{
  "head_dim": 64,
  "qk_norm": false,
  "schedule": "wsd",
  "decay_fraction": 0.338,
  "final_lr_fraction": 0.0,
  "batch_tokens": 131072,
  "seq_len": 1024,
  "doc_mask": true,
  "train_tokens": 900600000
}
MLP neurons of a small language model. Each row is named by its layer, matrix (down: output weights) and neuron, and shows model dimensions 469-660. Each number is 500 + 50 x the weight over its row's rms, rounded and kept within 0 to 999. Numbers have three digits each.
After each neuron's rows is what it responds to, as a language model described it from the Wikipedia text at the highest values.

L3.down347:524435501491530425497529452537484469619537481508528558480522459521448490493515482552570521477488462512599484471457515547446493415492542406614470409411434427536364580440616445563521444466510440460541490503527516492550525528522495560445416532467499490408505517541464538567618530535512404478495447611467528498453432447451539463472440555546454469440530501496451522559512558477494470571562442462481514457537509502468483566574393456521532504558528521520488435524395560600464455548587420496497464497541456447477553446515468481473478468430443499517566458561549478417440463498558518456
Responds to: Fires on determiners and possessives (the, 's, its, her) and ordinal endings that begin a noun phrase naming a role, rank or count, e.g. was the founder, team's 30th season.

L2.down2148:496564553552519498479553522465494531549566440426469505487507470496513532488419510474492541484587354508568507541588505505397538460552615505452506554495457432517516469417494577498610467521535593502476507514517406456481531486591394480437446577522529524494509547400533512487543479476492532495492565504473422616537493491466608492450464487552563575532438506558457475591556421540505412435530458509473618484542566531427467475547494400518409523515552440398427474524555401556469528507475571476570490531518503471465512578530504481496534549456402501485511542508469436469449538455467486459
Responds to: The a or an after is, was or became in opening definition sentences (was a Croatian writer), plus header and cell tokens in wiki tables (Year, Notes, Votes).

L3.down2599:563488439476475479525486463576462480553553483497534553428655514569628589526542514543410585555540453546470494435469536412497482417528457556409561428542494520514528447497486414537419414464570541465518437563520512451529463464517568405526476447496437492475503482479474421502503466404508503488491484532574507569529571468449490475432453476523550474584487535511542506464575519499553421477439460496520520460460532564561495477460449563485538478535465451544500532464550552489574528540546522513494581526576489569538464517540419492442445391531568485422483460470470482506444479596478441627
Responds to: Head nouns of contests, leagues and events, mostly in sports and election text, such as League, Tournament, Tour, Festival, election, plus score numbers after "scored".

L3.down1067:439407568560553393546536591554442528480468471457489583491559526536584492526493430560526513554491507525542462482512519502517630528404479487495496407527511526536547470522471453531496475466510533453529494580631502521533486374503488504447531439484517563450572493485569510520517435562483483450454489503432513564498468538498475476507487500476500385485491587507533429531483469486508578407445495445530528498556464555539479400451606460468450490492541471557495445488403562453582524603508564494501492553426511433571487443551561459330480522563470527413499514482506570427482496552513535549
Responds to: The opening piece of a split word, mostly "la"/"La", as in labour, laneway, lair, Last, Lafayette; weaker on other name and word fragments.

L2.down281:497482608438573506477487498600495514493461486458510558485548581506532553518430539406423492417592522525493551560511509443481523581539464518396594498514480452460576557481518542553503493542540592458647516453532540507510517452531477517499557540530491466521560478514527529486510429494495540541527552510441498553547589532543452467490506459519485518493516472512413488346508463495493573505503435500446520480530477484503619462551511534444471465541432526497544464525523569613546551499540422482452465530511512454571415478536516429477567534420513390447494529493407566443521552491444546468
Responds to: Fires on wiki markup (table pipes, list dashes, newlines after == headings ==) and on first pieces of split words, like vo(wels), elect(rified), em(broidered).

L3.down2675:524519495478465479457409514474502501518479556462498542442532522516480526599453535601469510472423398517470591495468520468551413518498482595539509508485569465443523429582495494453572393502513567514618502456425487525457546597506528470540441499454542446544547525406500414507557568391482532476478520442504441532543482504493487490539522663547519552477456495548517472360545465454493463408493550515482491471485494515483427391479548439494479517481458612503544453418426509441586564639454416497512502453559468453467542565499568610492508591479482411501491600493519461520503510429561500526
Responds to: Fires on a/an right after "is/was" in Wikipedia opening definitions (is an American, was a Spanish), plus "group of" and list/table separators.

L5.down540:376503495498522466448498568529480470526466520502478461507537527469503480570562475488529463627537452457531422446459546481589453490431430541496475483529639640514498411471472411494535440506484468467560491476464442543549484572521476483527489490428452544484508450444514544477511545449610457468380522506527501547501499559471525534558527578491517459532603496548433420465520555418480514535419433489468457545479507576601534446455547568583540477627469446424456563507554442546582483569440590523550501513539429504418436545507602427479422465455568484523487527512545504472432503540610463502
Responds to: Articles such as a, the, La and Le right after as, was, like or be (as a result, was a shared experience) and opening French or translated titles (Le clone, A step).

L3.down2587:541489428521474428438378608562514456447405424382635547565473503426549532446434595464510485488505452415498549585478494455465535450536460492492532503462476462491616526447455472549472559438546468473518409542508535476455576478525487566484515513571491507573394516507462548474454576515481535417451474483443527520473410460507475443417535543355568493472513427523453451490440450496581468522440439564453474515466426479497498558494557567482473535524465560486557474497536516492469496522483455523557516470517499484567450534489546503537474491539460530497534533473414496529518486509461410479
Responds to: Hyphens and en dashes joining parts of compounds or score ranges, such as in-law, non-partisan, mid-1890s, 5–7, plus stray prefix pieces like un.

L3.down2589:492478477588539398446496516495504558499607460546489513627509467491466504473472438526463485485511501472513507556540484504528622518479451571451523544505555490497475612462514516462542424532464550471506537463541592500420541579508439457553486495519466547525467504470529418529566539542540498572556460459527503471515578533419454438449530366562537548560456529591513585463523479527484507500505502410435444421511537608579526425558498519533535463450600531581487471482546477658549519382431469508508558580505463478503575583476498479477572461501531571498534638470549428452505522490408540398
Responds to: Pipe and line-break tokens in markdown table header and separator rows, such as |---|---| or the newline after a header row, plus repeated column labels like Apps.

L5.down1861:551593544558596493502471551491518514541466517535455583524420370526398484437513488504524561542471394454453504479463579529480498550608479476484579496427481517561548463376477506437543598482472599470436485509535504483509437467498603557538492497516471487502562442463512530495469461503404498476408506533520522417502553430574526543474465435466560562458580477419489574451489477595483477539489525538525459491469464450561532488429526505467561405556482518416512420466563477511534521419484433490491547451477479516419513427495594578518564522437528603484450501525432479520392374465509436495
Responds to: Tokens inside infobox lists and tables: digits and decimal points in measurements or years in parentheses (4.5 m, (2022-2023)), and row-starting pipes.

L2.down2276:628577487462486531589546488590436497320515528486500510472484529459495541462489589443449501466457570480549479513510582470477418556496437515583485485506425502453378521474484461553399497512468524394561516643406560499423595513458536468549450422496410543503532544498517502451486514486546495542568524536522548444475553510525497547457437451515525518446416412504459473568410405478514440475583410536506610587494538403494506528545443411540408508547557423558520545475445469499561558537549515504445436522485491567567547498528496507507568481552487513473571468505435497461435465581537503513
Responds to: Nouns for real estate and places, most often land, also property, location, residence, facility, in ownership or sale contexts; weaker on slashes and word fragments in tables.

L5.down177:514545467558294460441501594531448556454421482567503415537478534435498555644447466499504519452504498471522457480469521545517569538531487449559558515473456481513527491567461540493437517459545527482483435415528535431435556563456494618543517505457555471505524468464475531526536422415517550532496557487520451559529453479506439458528486594525565484492469486417505501414542477490498472555482406536513415518471576511459467526529389574452462435507398468461481423529519537543488546431491435516541479452452542524504498485566494463483547536496487416558518448485553477491504519471574517436
Responds to: Fires on the possessive "s" after an apostrophe (company's, region's, FDR's), plus "the" and adjectives opening a noun phrase such as original, former, remaining.

L5.down662:465519484446342524521421436491516434489425539520423493578440406554576548541484502540514461479527585401516560488569519562404448463513497455540460455498514441460516475476477450538583595492460502505454428523453522471544434435507479528467525513446525448565430519421455518536423480499483458450540528452490446475507502490482534466415524484483524456518550469529495420418440499488494507465468538425561494509525549479497511538614467555542475459484620514437498494497534573485471528490510493441569536533590495491478513485544587533432439556513624446474473521531573489508487519599438483500
Responds to: Nouns naming a dated event or occasion (election, debut, nominee, interview, final, design), month names before dates, plus table pipes and heading equals signs.

L2.down2803:545474510438558482507491492542579466511529508464517574481500512571583548492484625411575579479455408533445504542527577462416490503523500487563522394548451489480505453468449462626468549485552517508586546490533618524484441517602582516459506556562484576488552500450474449509410464561503454517608538582504478569470513437503531527551438524492527550496577523509486455568638475517543542533507526523436484394508543435464519441468429601559480417548492525571563525484487499524435526511540452497450464464552575545480507506515504459403355591479569371449520470471452533475529440465391490515
Responds to: Fires on the first piece of a word or set phrase whose next piece is predictable, in varied text: Formula, Tele(metry), ° (C), ce(meteries).

L2.down2292:488435523488504493417523451456494527542540549451502512428466463492482519486561606422511438445458489434476453462546547453530516612520500435455505448516539432516500474498496462427581454558490569511461502453493501450561491427524538449542510408543543498465384475465636482519538448519557435450427462434536494503561428552477484503539400482468540499684594510498526609497485597469552490506479430539506464530559558524459518543457478582585510455456587483571504569458447482502605563419550440509506466457602490523549454509539485509470556502543638524533505497509558512521478530531542618456
Responds to: Nouns for careers, contracts and contests in biographical, sports and election text, such as contract, professional, election, career, League, plus coordinate degree signs.

L2.down1848:588558436483516502507550444562536503553487444521498482465462601480428547464464534490360443495499443431476536437403389492448442520435520401488532536451428602530479475458497527528490418570570603515475498555575470523556529581464460534506525483469492519499474512529528540603548574550471466518504514494530485531593577592522484551508537575528479427475537444511518467457464535488571469473561491540511573536511589547614433552516463556449512499490479445494515459452466407505501510577491477498464463558491533544512485494542330467576456424518451472503432494476508432456478507485514515508
Responds to: The article the and the word right after it (first, main, only, most, Great), plus the possessive s after an apostrophe, as in Christie's.

L5.down1363:558453540551539570421532574437495495529495447433526585507455438498505452492489383543552548497575497473511553548549436514501605552490499516520474491504477515519422403479559443502463499473536452579448496478458479406489366561491500468479551549513500509466560501461531488530567501470466508571493593534568487520465512490494650512538490524445483473600577502493508473629447453493461517488461457485497492482646417529543525521444479494550566474519467520627431578463447528510439540449503515475477499454536394499545514491501465521511481393496491493541526554554451509545478498561553453556
Responds to: Mostly a word's first or middle piece (or in oratorio, orange; r in birch), or generic nouns after a/the (place, way); also who/which, slashes.

L3.down2717:587460492484519448495568524521478513452524491574551470493493506485503569573499533440433501471463529570582513452477479499535497418499447421394470548467498512487526468533478546545484454514531441459596443470452521572567554487475417513556439420517416506520497475421514486445462462598525451481538459519476609526561547492387571453590459497450451406484409522653589549543458519510477484641523537545550559516567452515465470438451511509456533554484573499496583520421512515547511499558522537523524543511474463479500469452483437515592540480509493479540442511501469492504536607487470569559
Responds to: Unit symbols, suffixes and brackets right after a numeral, as in 11.7 m, 1174 feet, 810 kHz, 91.54°E, or 1,000 (US$12).

L2.down2287:504580408440562477430334552583516542519571466527546503416529530433608546542506532579467521523475550443534436454546559437377594486534499457438537527446501500437448528463549496549507424468535576452490514455466478540500452419563551503497502477456510555491469469474485547426473462530532495536510437461507510513424466571506497537442414499469445502498594485474507422424585516440581434506635540474603418407475550528552525491613492508470424548476464520538492504376443505493585516510576460484425551542555410442470486528504439442471517502525503463495574450511442552511421493591495550499
Responds to: Words about time, birth or life stage such as born, lifetime, longtime, generation and period, plus hyphens and dashes inside compounds and number ranges.

L5.down1095:382520477498514482452593458560489543615541543511529590593514502473473565520539579484561504474470412571529516466508511494613445512441454519404487543502540511528507427405566431430584560470572494474535521455524460478556658594490482514497465572515406488475570443376409481514549536552508477470460492445464535505527484514576474530500480532461557526392428525470576429557513509466478517523487546448399504597542500568551609438538506438507565541458517525495504454529506488525514506466537480494488514477441462538483498475581445478486531446540437513539503517473504478487430523442572469517
Responds to: Second pieces of words or phrases after number or ordinal words, such as 11-room, one of, first time, with fragments like inn-er and ten-sions.

L5.down682:458521523438653548484434532495502455489542579475397541467463510502555501508551428524497499492550532536564519501483491520524574476552585521498610548528505472486487497529483443505557420554491507484477489499539421437451476470470454496547405545477469504498486379425541427587488446522489419538484514470523474515548567459429446445558531586484515537468532568513560513506543463452478502522507457524430550525481571521556473513455458474532535466445414460448483508474546518480548531496405481469510500444489466497551473523508518503548518455439470472541512598447508416509515462465543529522
Responds to: Function words in the opening defining sentence of Wikipedia stubs that lead into a place or team: "is a town in", "plays for", "Born in Winsford,".

L5.down709:444448502457436503409530513496527506551550475550522505579471443468514557556472563476567491525534519483417469521444602503473414536489545502489448465523533492437480545368487532513525424394548491522507456451525614514398537513460579511543473463417441485506528464528599441528416470575540526406537557450539434406475447427366476509399510519550442527529670597388438542489550512454487523494462511412464514507589501502526482498568472549461462531526557414616526547506506545560492453484453591516555475494503417565503525470513443447451500647484558510493485462453548526457473418527524669468
Responds to: Fires on dashes in markdown table header separator rows (|---|---|), mostly the third dash of the second column, e.g. election results tables; weakly on words after "a".

L3.down467:508498591544477407639560408507520491546438440501570447534539523588437504426500441534448525497514557434397490401436518532533474548484543535513508501540462466444551503458559536447605497477523388491429486538522561567542525575541460440508493438517534529560473560441489425458499459578495532478510432451535452435472541509576509524624508562479461523516543530541475503534495518421548440534466552482510479473533468459470475498434408489502514468556506502434500501577518557472480587455587567496474548432479401596502466480538438433533485527443514525477437462559418619517515548439470554600
Responds to: Mainly the first piece of a word split into several tokens (mis-chievous, un-raf-ted, radi-calism, uns-olved), plus slashes and punctuation in infobox stats, tables and coordinates (Apps / (Gls)).

L2.down175:499500536484554508535557531565476545502521428510502468476508503582423484524546521498514366489459497538514490452517537547515570432463506433528456502517491400621536485511476546581521527500497532537482490522524546553519516469488380508508432499453490492452411531447533476415455431332523630507479570453461422489497512524538495462573512402535415531454561574486510421478549479596560508531477571505495427454469529527520458462552517462477437443466566446647536477467442572597529428518551544484452501592497478370474425464567535462524554418469439547514503523471458453481371494473523468548
Responds to: Capitalised Romance articles or particles opening a name (La, Le, du, del, El), often mid-name, plus pipe cell separators after ")" in tables.

L2.down636:521454523567555496507481499543477494464557601505528538475550534501542560424540417487461503462440612611514490472407537459444543514398461538446453500436485479491479481553461460501493491567503531461578449425585555569524420537449512553480560566467482503473484588503431514515488404459501474461572455473574525501568562510441418511611424469422452466430491547504524550492521513435573435550444560462569457563431427519484492448591515448548451458472452414436462441469500359459546539436465488511499458508478376496493452569441450600475481563419479438476579501501541508524451506577434522602
Responds to: Unit abbreviations and final digits right after a number, mostly in parenthesized conversions, infoboxes and sports score tables, such as kHz, sq mi, kg, ft, 6–1, 3–1.